Weights of a small GPT-style language model, trained from scratch on English Wikipedia.
Size: 16 layers, vocabulary 21823.
MLP neurons of a small language model. Each row is named by its layer, matrix (gate and up: input weights; down: output weights) and neuron, and shows model dimensions 128-191. Each number is 200 + 30 x the weight over its row's rms, rounded and kept within 0 to 999. A neuron's up and down rows have the sign that makes its largest values positive.
Before each neuron's rows, "fires before" lists the tokens most often just after its 100 highest values on Wikipedia text that the model never trained on; "fires on" lists the tokens most often at its 100 highest values on Wikipedia text that the model never trained on. A number after a token or word is its count.

fires before: "9" 20, "8" 15, "10" 12, "09" 6, "59" 5, "80" 5
fires on: " " 44, "19" 15, "–" 13, "\n" 7, "20" 7, " (" 4
L12.gate1479,161,175,173,235,169,203,130,234,188,190,262,230,176,171,165,196,168,213,265,132,147,200,264,210,219,158,201,113,246,170,208,165,158,133,183,227,190,206,213,167,193,165,203,217,229,195,269,218,195,190,203,215,211,169,142,189,155,243,211,221,169,166,178,179
L12.up1479,166,220,123,203,212,200,174,194,170,175,248,181,168,198,128,165,145,217,225,223,208,142,186,188,238,186,150,176,164,194,186,156,177,233,216,221,232,174,164,162,210,225,218,198,220,210,222,166,172,187,185,203,184,172,214,162,193,201,211,206,214,121,188,193
L12.down1479,214,195,224,180,197,180,234,238,175,200,263,210,242,191,187,248,184,207,195,202,213,175,185,217,191,175,162,151,198,192,214,218,135,176,216,183,182,161,141,208,193,232,219,178,214,223,238,194,164,214,188,196,164,164,158,196,194,199,259,229,225,153,217,176

fires before: " " 35, "-" 31, " Swing" 5
fires on: " |" 37, "\n" 19, ")\n" 9
L4.gate43,160,185,150,192,233,173,164,169,162,142,223,241,236,226,187,154,241,187,153,222,233,217,179,216,153,211,273,178,193,213,187,203,227,236,224,247,236,196,208,161,211,243,166,162,167,174,164,193,221,248,184,202,227,236,240,202,190,193,214,199,207,195,243,195
L4.up43,181,198,193,188,211,227,168,221,227,203,161,252,221,267,223,192,165,154,208,228,174,212,248,229,217,183,233,193,190,188,179,216,201,211,201,206,187,211,179,167,206,139,156,214,147,213,226,211,180,203,195,242,186,193,161,191,231,150,261,143,190,172,196,242
L4.down43,202,244,220,234,264,204,151,277,227,244,158,254,220,192,224,143,181,219,228,211,212,226,165,203,236,178,133,213,172,203,210,222,173,210,162,207,185,175,181,150,152,195,183,285,133,159,223,170,196,171,177,227,200,180,245,201,181,231,191,162,193,222,169,202

fires before: "|" 29, "-" 18, "|---|---|---|\n" 9, "|---|---|\n" 4
fires on: " |\n" 44, " of" 8, " ===\n\n" 8, "\n" 5
L4.gate471,204,218,251,201,214,161,181,207,165,174,260,182,236,192,172,178,228,127,179,154,190,263,173,214,183,238,203,234,205,213,219,188,242,154,181,189,174,160,161,181,174,243,236,181,198,158,192,206,113,166,192,183,245,140,177,184,235,202,183,263,177,185,239,217
L4.up471,228,209,236,170,192,159,229,174,226,230,177,174,234,207,174,191,191,197,228,173,263,218,193,161,201,186,151,203,165,230,210,195,261,189,263,208,217,186,189,202,139,192,178,195,204,165,254,225,200,209,176,190,255,250,167,166,273,187,174,257,156,221,192,221
L4.down471,161,162,214,233,234,199,207,126,169,219,181,208,217,189,246,201,221,202,237,204,197,226,211,166,199,129,204,205,209,235,244,177,172,217,198,211,160,220,199,241,140,189,236,179,195,136,160,168,233,242,241,219,212,233,171,221,169,207,216,215,190,191,191,188

fires before: "13" 17, "7" 12, "14" 9, "12" 7, "8" 6, "22" 4
fires on: " " 42, "–" 23, "20" 15, "19" 10, "\n" 8
L10.gate232,226,177,204,173,237,228,193,258,145,145,203,203,208,123,201,215,194,163,201,183,199,159,192,197,188,229,262,159,202,120,183,213,191,177,207,198,204,176,194,166,191,222,193,221,266,185,195,225,172,205,182,204,158,160,180,228,189,193,204,214,213,213,227,207
L10.up232,184,238,157,242,214,226,228,207,154,233,229,204,189,238,171,241,163,178,191,183,217,227,184,199,153,173,192,165,189,202,163,199,234,206,203,135,176,196,214,223,207,204,176,201,220,226,185,200,162,223,215,217,197,213,173,234,191,192,154,156,135,200,160,196
L10.down232,235,227,214,194,201,184,217,221,184,227,225,202,203,233,166,223,190,163,199,242,166,218,203,192,225,197,210,227,219,203,212,177,181,193,202,182,198,187,212,216,177,253,239,180,231,208,197,170,197,221,218,173,210,214,206,127,210,173,212,162,183,248,236,133

fires before: "5" 18, "11" 16, "6" 14, "16" 10, "10" 8, "99" 6
fires on: " " 33, "–" 16, "\n" 13, "19" 12, "20" 8
L12.gate1329,191,186,133,219,265,220,168,189,119,194,220,190,221,168,213,266,208,210,188,196,182,198,196,208,219,209,170,165,205,181,173,166,180,208,198,215,182,175,219,206,133,265,194,193,164,201,196,193,187,189,203,211,186,227,199,258,169,221,174,162,240,216,183,221
L12.up1329,222,230,194,148,227,232,203,200,195,194,204,204,187,193,236,200,233,241,195,182,180,160,189,210,243,256,219,274,171,202,235,224,177,253,190,159,230,194,212,167,224,213,187,239,167,207,219,199,211,181,291,186,252,169,185,167,157,208,231,252,221,174,198,209
L12.down1329,185,210,190,217,136,204,210,190,167,202,164,201,198,205,293,190,254,230,213,200,204,186,142,239,229,171,177,186,244,228,208,205,190,236,219,171,219,164,180,160,196,174,145,176,237,162,195,232,184,190,238,157,160,192,198,205,229,295,211,201,171,201,196,187

fires before: " " 60, "–" 16, " L" 5, " W" 4
fires on: " |" 73, "1" 11, "|" 6
L10.gate1127,195,181,209,154,187,179,235,238,213,213,186,241,174,193,162,193,199,252,222,222,226,194,191,210,171,166,163,261,197,224,190,226,203,195,225,184,208,191,208,178,205,188,201,206,153,238,232,191,226,184,199,198,229,176,198,210,143,219,217,226,202,253,227,274
L10.up1127,159,205,214,135,203,214,163,205,209,177,208,161,216,217,229,218,200,154,223,231,243,183,205,185,159,203,199,182,171,223,232,166,238,207,167,202,227,205,236,231,223,146,189,180,224,272,183,247,189,198,178,218,186,207,199,244,193,138,175,191,230,203,209,186
L10.down1127,185,177,188,170,164,148,214,195,169,194,242,225,177,150,192,195,194,164,258,210,213,240,180,170,187,209,212,241,176,221,166,172,193,222,227,176,247,179,187,245,143,151,154,169,202,111,207,202,171,156,144,221,146,229,225,166,168,183,165,203,257,190,195,201

fires before: "The" 24, "-" 10, "In" 9, "|" 8
fires on: "==\n" 29, " ===\n" 18, "===\n" 15, "===\n\n" 10, " ==\n" 8, "==\n\n" 5
L4.gate690,208,145,226,203,228,154,225,218,224,175,189,184,174,183,245,224,171,222,173,200,212,194,141,168,208,133,214,180,154,246,233,233,267,196,224,214,254,216,219,239,211,245,194,205,195,206,209,203,180,177,220,238,195,172,228,180,194,205,191,176,187,231,242,198
L4.up690,207,184,194,181,279,201,162,175,222,174,174,213,174,227,242,261,188,204,206,179,178,176,190,186,169,205,174,218,187,188,272,184,179,199,165,225,216,187,191,175,215,206,190,200,157,243,227,192,203,195,189,193,188,190,234,207,148,171,256,181,245,207,225,187
L4.down690,223,163,213,230,232,189,197,136,176,184,200,175,227,185,243,161,181,199,225,211,213,199,203,240,208,172,233,221,186,223,228,188,212,198,202,189,241,203,184,206,249,220,111,196,189,246,198,257,198,215,231,213,196,191,255,217,153,201,224,206,223,183,238,199

fires before: "8" 15, "9" 13, "7" 7, "85" 5, "25" 5, "95" 5
fires on: " " 47, "–" 23, "19" 17, "\n" 5, "20" 4
L12.gate574,185,140,207,251,142,254,159,226,167,189,212,242,212,155,192,174,223,171,206,208,184,220,241,191,225,189,246,139,178,128,212,153,193,189,195,205,175,223,224,240,227,191,192,227,185,200,255,207,195,200,230,197,206,218,188,205,203,228,214,159,128,158,157,135
L12.up574,202,207,196,231,194,212,196,158,193,197,269,230,165,166,227,187,163,223,183,188,216,229,207,237,225,165,205,248,181,192,152,164,172,210,206,206,202,195,240,191,204,221,219,222,171,216,173,212,226,255,177,199,149,212,182,213,186,202,226,165,197,241,187,229
L12.down574,249,178,244,207,246,240,190,226,223,204,176,190,177,248,211,210,215,186,186,203,154,226,229,212,213,160,186,164,234,183,178,219,141,216,191,161,198,217,252,187,217,225,213,220,153,211,199,165,180,161,173,202,216,192,188,150,179,254,224,161,225,146,221,211

fires before: "|" 16, " Party" 13, " |" 12, "-" 8, " hold" 7, " Heat" 6
fires on: "\n" 26, "|" 15, "-" 14, " Labor" 14, " Hol" 5
L4.gate996,259,250,163,178,214,239,204,174,210,184,193,216,279,183,197,219,146,227,192,230,210,199,222,193,229,197,209,155,170,173,205,208,196,153,202,217,208,182,169,190,248,274,152,232,169,182,196,218,231,180,201,168,193,215,178,245,157,223,207,233,216,223,254,188
L4.up996,225,195,227,176,152,233,171,207,152,218,217,224,210,209,191,193,208,235,226,152,135,216,232,228,248,200,164,209,186,183,180,190,191,243,169,170,147,215,166,194,247,156,156,193,201,170,186,172,195,169,181,213,258,178,209,198,225,173,233,209,227,245,225,267
L4.down996,256,181,169,199,158,217,196,222,242,223,169,196,164,197,185,250,205,183,148,187,188,204,223,213,195,191,186,252,190,221,219,173,179,213,188,223,236,211,158,190,223,201,245,172,222,161,159,166,199,183,176,251,212,197,212,195,174,223,205,209,247,188,194,243

fires before: "-" 93
fires on: "\n" 93
L4.gate819,228,188,179,133,240,195,209,205,226,159,245,213,167,235,211,184,243,209,251,221,226,220,159,157,212,165,210,197,237,192,214,220,222,241,149,219,236,178,162,209,254,213,194,226,172,221,242,230,142,257,127,214,186,182,204,220,181,158,187,239,174,261,195,149
L4.up819,160,201,253,213,174,259,190,219,234,223,157,212,223,176,220,228,181,196,235,193,213,218,190,223,217,180,227,233,205,219,239,168,189,180,220,199,151,242,200,233,243,233,192,223,164,218,213,134,243,237,249,182,224,145,195,203,228,230,269,210,202,217,220,182
L4.down819,248,225,241,235,212,203,184,253,236,218,166,209,189,203,206,143,195,219,202,185,191,217,200,234,180,196,218,225,207,188,290,184,166,228,162,192,222,211,232,203,192,209,182,207,170,203,168,179,227,225,174,225,182,241,228,186,228,180,226,175,211,180,260,177

fires before: " " 57, "th" 9, " Qualification" 6
fires on: " |" 44, ";" 29, "6" 4, "|" 4
L12.gate326,251,213,216,192,217,187,235,268,263,228,209,273,230,199,216,233,233,224,201,211,184,173,164,242,212,212,223,149,218,232,136,196,196,169,225,199,167,155,236,215,269,170,180,197,179,153,197,232,233,217,197,214,213,174,190,171,218,171,168,199,251,205,198,204
L12.up326,206,183,247,226,198,183,207,264,246,206,222,185,215,222,209,223,204,219,151,192,161,143,213,216,192,218,172,140,186,245,189,166,165,213,195,191,162,183,248,115,210,183,198,244,199,226,239,200,218,191,219,220,204,198,236,188,185,173,214,243,162,167,228,167
L12.down326,191,205,175,203,159,223,242,235,266,171,232,209,194,182,240,159,219,222,252,159,215,228,147,172,223,215,161,199,181,226,204,226,250,205,254,220,179,238,208,167,220,250,174,156,212,240,189,205,194,167,180,151,224,191,184,161,182,175,236,251,260,222,198,203

fires before: "|" 19, "." 16, "|---|---|---|\n" 9, "|---|---|---|---|\n" 9, "|---|---|\n" 4, "," 4
fires on: " |\n" 43, "2" 13, "6" 9, "3" 7, " |" 4
L4.gate1534,182,241,235,206,202,198,268,214,196,215,261,206,213,208,175,193,192,179,140,210,189,192,217,172,197,158,175,227,214,161,157,264,202,237,201,230,163,234,221,168,194,242,202,245,255,172,164,185,174,242,212,205,208,164,215,236,160,221,204,202,208,183,225,215
L4.up1534,198,209,214,200,216,218,181,196,279,214,146,158,166,188,155,176,205,234,210,195,189,160,217,223,157,217,192,217,229,181,197,191,170,181,152,130,210,206,228,248,214,250,197,177,194,141,220,241,206,210,199,211,222,211,200,194,233,163,193,230,177,237,216,260
L4.down1534,185,195,217,248,273,123,173,195,182,222,158,158,226,132,203,178,270,184,207,233,217,144,236,227,229,231,150,215,210,187,150,202,213,212,257,175,220,151,171,199,235,154,205,196,209,178,138,242,220,199,194,231,181,203,199,187,230,232,216,207,195,202,198,148

fires before: "6" 11, "91" 9, "19" 9, "5" 8, "21" 7, "1" 6
fires on: " " 43, "–" 19, "19" 9, "-" 4, "." 4, " gr" 4
L12.gate1325,224,214,208,187,208,226,227,173,201,191,197,211,173,209,204,236,206,194,228,205,160,160,213,262,232,235,269,186,184,250,227,206,158,222,212,148,155,185,169,188,214,232,218,228,176,189,199,201,267,219,241,183,183,194,208,198,172,186,192,179,184,207,217,204
L12.up1325,204,216,193,205,195,209,200,205,193,179,243,206,226,253,223,167,204,232,207,215,197,197,203,232,186,189,166,227,194,197,201,209,198,174,192,225,278,234,249,194,192,193,191,227,188,170,192,209,196,224,188,175,178,228,163,187,273,184,195,185,282,179,187,216
L12.down1325,168,157,206,220,175,211,164,177,204,182,166,223,208,243,171,209,199,217,241,209,171,167,151,181,242,164,225,246,220,220,207,204,256,225,188,205,226,207,178,134,197,167,208,181,203,182,187,245,201,179,225,214,205,208,242,148,153,208,191,264,185,190,178,180